Weights of a small GPT-style language model, trained from scratch on English Wikipedia.
Architecture: no position embeddings, biases, ALiBi.
Training: a variant of Muon for these matrices, 236M tokens, 7209 steps.
MLP neurons of a small language model. Each row is named by its layer, matrix (up: input weights) and neuron, and shows model dimensions 48-143. Each number is 500 + 25 x the weight over its row's rms, rounded and kept within 0 to 999. Numbers have three digits each.
A block is one neuron, or neurons of one layer that tend to fire together. Before each block is what it responds to, as a language model described it from the Wikipedia text at the highest values.

Responds to: Space before date numbers
L7.up120:500454484498485545535493444495510504482497500487484546449555488477459534487538578488541511536486531499487504480528492527477471498479508538511497479482506505483499535497485448482495492463505464449491468490510491472470444495517501508489493477516507465525506518502542503454500511489513480504
L7.up469:498500473458472522532434484520522485499487453509490503468496507485526520530532519488447482498540529523522478490491493505465532499463524492509501518540487516516505505496541480552512525519495511478479514511533490495500519512498496502470468463503541513533542533498569521457481512501496457520
L7.up621:490510540476508486527507502516511546465542524485491498486511529485532485536516514489492481510503537537520461501465552493497526499506464451488494475487503512444495486451499524521482520513496529474518500481464459551525532507506481546479500458513495490549546485521512461479513489474506525498
L7.up754:479531459510496502533500523538529494505455489506496519487550493477454519488519469499487516490483484548523535493499502466543446510511492503535465484505538481486564533526533535487465498514513500536480513504515504495522505490505548496534503530497512503496483513502463477486523471468515451538

Responds to: Space before year
L6.up14:544503501538536511538477517448499509513486500489480504496502517534463495496485502535469523482492529528539474481506503468509467521526576511450480479507471531501497568510514517512503517472484530455487493521470510496513479477486532513483481491454496517485459503510516464476433516506535504480
L6.up192:495519511539510495512536502518510446496446491508443455496541493527544519538509484462484458475536576460482482507480503486533517547494491472517542518477486520496481449511555539481478504489488496454479498472494494481518529460548520475502488495487504501502516488487514502514492472473472510474
L6.up212:468531506467505482515479531507543459498542477496504540450531545525444457535490485502502534489523538519516449503501504448550510525492519501532481451491536539484573510485531523520520482463514488477516472485519493492492511472517516532474542482495516504531462467509520474491494558502488479520
L6.up248:494498489453489493533456500517491508527512488513495497431521494509494482508520542506507475469508496479533493449480487497540523472543512491538487512526516508468513517494484493475510469484529543465526471473545500462466510455549510495541501513510496510475522464462543491494551461481500504515
L6.up331:534466488497501514506493520488538528527519490479464502490486516497453486517462463503493502542525478510470471512459505472536495487495485470545544518555495518517503482512513488501533484484438508487493512505456460492492498497495528531482507543485492462479507457505508494474504485494500431519
L6.up339:507518500532513498526517533518505506512514506481485496510536520496574502520497503469520519489493512492518527464503501515516506511517496495495556505572520455504492498461515497525530554491457490519515497523493500542505544475508490473485440493518527469521497521540542489468512502476523516511
L6.up390:487519505500505467511467518566522536512501483482472483505507505466521506491530509513491476511520493507492439470489541477510502507471514512536510507523526512503539495492487494503551503440476464462510492504475517533508492553501502484497479548504494464503446517542515503507514506524531494490
L6.up403:514521472521462508527496467534534480504464500495498505531492519502499499491486506536520481533562501535526472499470506485502529519456454524539466489457477480521542490478534472505474468504470485499467479459478504483467500507490523471489501522508499502498475517506509483510522510491453501514
L6.up421:495486500572504526487498480462517545538472474509497533496525483458507486499530506536470505509491477497456541542487553493506508486501515482525505531458490486536475543500510501500449540510565530456509499512467495480525517472492492499474476512464469517497502481482545455472452509538493507516
L6.up493:519507499521477527537505461489495456479548497526509511455475525504494497511491440534503490531544512507481495506491515461533522502520489499502484518464502492459556517453502533472522485520490494475501462510530483526516529515506495499475494510465508524484455508488529513495493473523483491500
L6.up494:492509496497494474571466509521514472493470474513512548444538466570521527534518499480494457504504541505501503480482474507520453511452510466441500491504489489496489512489455458481510519513493470462479507543475480443520522503491452535424494506502493493518492534506556476455499499532495497503
L6.up512:484526496538496469518510498489504482483495480508497540553514473540494507522513452509467498461523534494482475492486498506469534513478544532481514496493478476453472516464450534529463489495494473471505474498477463509522490464508506544522432482494543538497485489513496485538487514523479512480
L6.up578:494502468478482507510504503496464474488508488488496469507547507493531461498521511535514518507533525476528532528527498450517566475499509484500527507457476496475500533484503526442506498515467498462482471483492490494520514482506500538472484506514429487506509529507514438491451482462514483506
L6.up583:480512478522494547517490501510541508482474523523506441490509456483503477479505475463517476471488562547555480544519497501491494538464500512503494527514518513509525498484527493484482545510540522542472529472487510507509515494486478498475521532495514522470447481459507464470511486492539518516
L6.up687:474461481443488518510514500510490469523475509486463494496489523458536496465513474507514439526507460521435469544495490485509482491488436453456470504485482475483515516458492512515500540514527501500533473495520484556476511512502530553490517508545469480503511461507499512488513508517494505496
L6.up747:474537469518433487508486550542516452492526491521475524522483514534485540503495487499513464483455537501544492457525484516502532553540502494501496504528469490486507535489500508499469514473467507514533510485463512463506486516476480472441471484503476484496498511501497480441467501469517487462

Responds to: Coordinating conjunction in pairs
L7.up116:512522508483500479461536513550501502488490521471469495483497513536477502509467522509520488583482488494510465458503491495525465454511517428475536488492502475513472475515498487518512580464475528477521485538429448526473544492502540533542499548469515518480519521497514463488488505509517527519
L7.up432:554513443491487505453498526499502468481519508547489470508481506497519501496495507515505456501489521518475455510487508467531510523507518505546510473505488470484493507505501467477544508423500540517511476491460526487466442494515509498501497506509515477455516486471461479466477510514463498492
L7.up435:474530512486500501491470464518491469483475478484494491510483454491480525509469526501506502503479496463514480476448523489487490463499481456489535522500484507555508516477537531516490502461510543579507467517514516512484467439498518470490469481533502447514448484510500516504525508525503489507
L7.up493:475477505529486528510500489526439459467501486542465485491528508512485490516511512472457504494512472488489484481464523507447488485514506509528514465516521496533462534494471504527506499488530497507568489480523507474461466478466505466507455519551480477504504513497501491477498515498445517512

Responds to: Coordinating conjunctions after nouns
L3.up109:492513497494462494449478527524509498479510464517519508495478441501506484478537513506529464517454500486476509498483510500438524486482499522533466505507516476518522515497537528527508499495553488521504486520493505523491494486515495555529523502503519490517506471497441512498496535461465526546

Responds to: Clause-linking conjunctions
L6.up16:536532506458501469468488473509509504512493490541481495516517480501497491548498507474514511500521522540470509503508482495532495480475530489525546493474552528494481549531528479529535568476462519525497485495505468489519485484483461519519524507505510507452534512510528470488544495515501516529
L6.up82:486474486465472456501500469463518487509499491476503495529520504525473551464535515463544473526501518471501486487501474472543508485487484481556489487520523493491515540487495504544528494462490506525498460473484463475463513474504499482478468528546519454484474503553499457474515522512483457503
L6.up95:496477479476481533480549513534542522473476474498492516542481511462484515515500466506517488538523500491499487497472537465546530528503520436510511498497515478499486499518547475529500495487456526453458469490465526526466498507458539495498528504565519479489517511501508526505531523517487465521
L6.up121:457520489480472504524496489506505502502539478523513478456512493512531503550512482521487429483470507505516525480480541477493490472497519455509513499555514534481511498501513447523511478475476509494538434513485484494424472508513465533508505481528541524526526482464468532452480475504516508501
L6.up215:530510464523477484469509509497491464506491512526500482495501489506513532505515512466499495491477520485505492498483471484525464483540493489508495506464511491491506535497495507467503482497511523500538469516537477457467486521507495442502515499479538492533523541507469487487486480554452464457
L6.up299:490473513478509513483481507555494558508505472520519524507452468514494484528548501494500500506461515513516502494491473514491478501522534515510523470543517484523493520463491543540496483484518500520494472452500521536481542461521504519474503522509543458447510504462533504481504519440502530504
L6.up399:525495499470482467485491463489535490462486502487510524506519510503488541491507516483493507534517520511481473558513475528559543484489511535518511490545496508474497498510515441489493565505495514503529493520477495491470501505479524488436517519473492553444501472494480480487530483515521529497
L6.up498:534546472494519442487489513497487458540484481498519446501498479496503490524499500509486483545512475481506457517507475499523503492581493489486487510523485563482491461520487488510525531493477515492514503505503483508521504502512501538483519522486511506443475482473503535492505496544474465530
L6.up500:536501507482514474478515537483545453518488504511507481457489520510486509537499480491525460509523548478475480490484497496511499469515527502481550514512482538486468502519495543500521536550493508524560500520516481467485498504493486512510447468512544498514518436479479530512508515555496431484
L6.up523:448528496485487468491429492498518501450519525461520506518510477513474522516451460539517479501466503508556487529501463466520486564496486492544505503508508492511542506525503504504514527500505528514492484473514494515477475510471454518464465532495464461476493498478475500454553486546480505486
L6.up541:504491498515536524479492475507504548508514527476496448506519449499499539477510509495491480462492519466533495463527526506518457454525524480526504500500520454493556527505520495513445486519506523542529461517483454516491515500476486487558521477475537528518495502462480531503530537541461482502
L6.up595:482485470511504511519525495546517491495523506525493491492439489527531507499475507514491505500500553498472489508557525490509478454502518516502484467499485491520521491498495452528575492506465485517504508502509527482497469488474514489450507536485528497476501458484492487450498548501457554565
L6.up645:463517509495492492474482437534474439500521559498507511515513462534499554513497535551503482520519560493500458503493511541496485480501511484484526505521496484494448461511500490548475492502499547479506481509481487509488445501525492486475479497510505508512464482462517517536516519505509472525
L6.up696:477534476454474469488491492501481516469506501458497521509523542533446498497489467478515510510546554491479488490524518497488532477507478504508482489499495538480496507518524531505539546476494502432494501504507447500512487494535478489461503533523513515514492476505532495489484519498467487493
L6.up707:482515525535475490498497498519539486516540512462515520454483500498487539489512503466492513476501513503445467493505512490472579497504503521522516536525474539498488476542554506480576515466499485512533513496455468528429493472509490514520483497514507513469518524544504496493493535497485497508
L6.up724:503488496496496548483510483524458469480485483549475503521530499480513522515499523491544470535478470509491491494514520449489528495501492499495546510504508511497498468531465476476518523528464513489523476474477565506548508540498480459482466491521507513465527503511453512516487517528492516560

Responds to: Space after month name
L3.up79:457475489535549509540513482479511464492491514520472492494468472564465520545498463486491513495526516513503477453484539498536489507505527502527528565492499515500511505495519498533465537477488519475470475502470533491491533503495482508523506536478492474481480539499491483492510515517499468472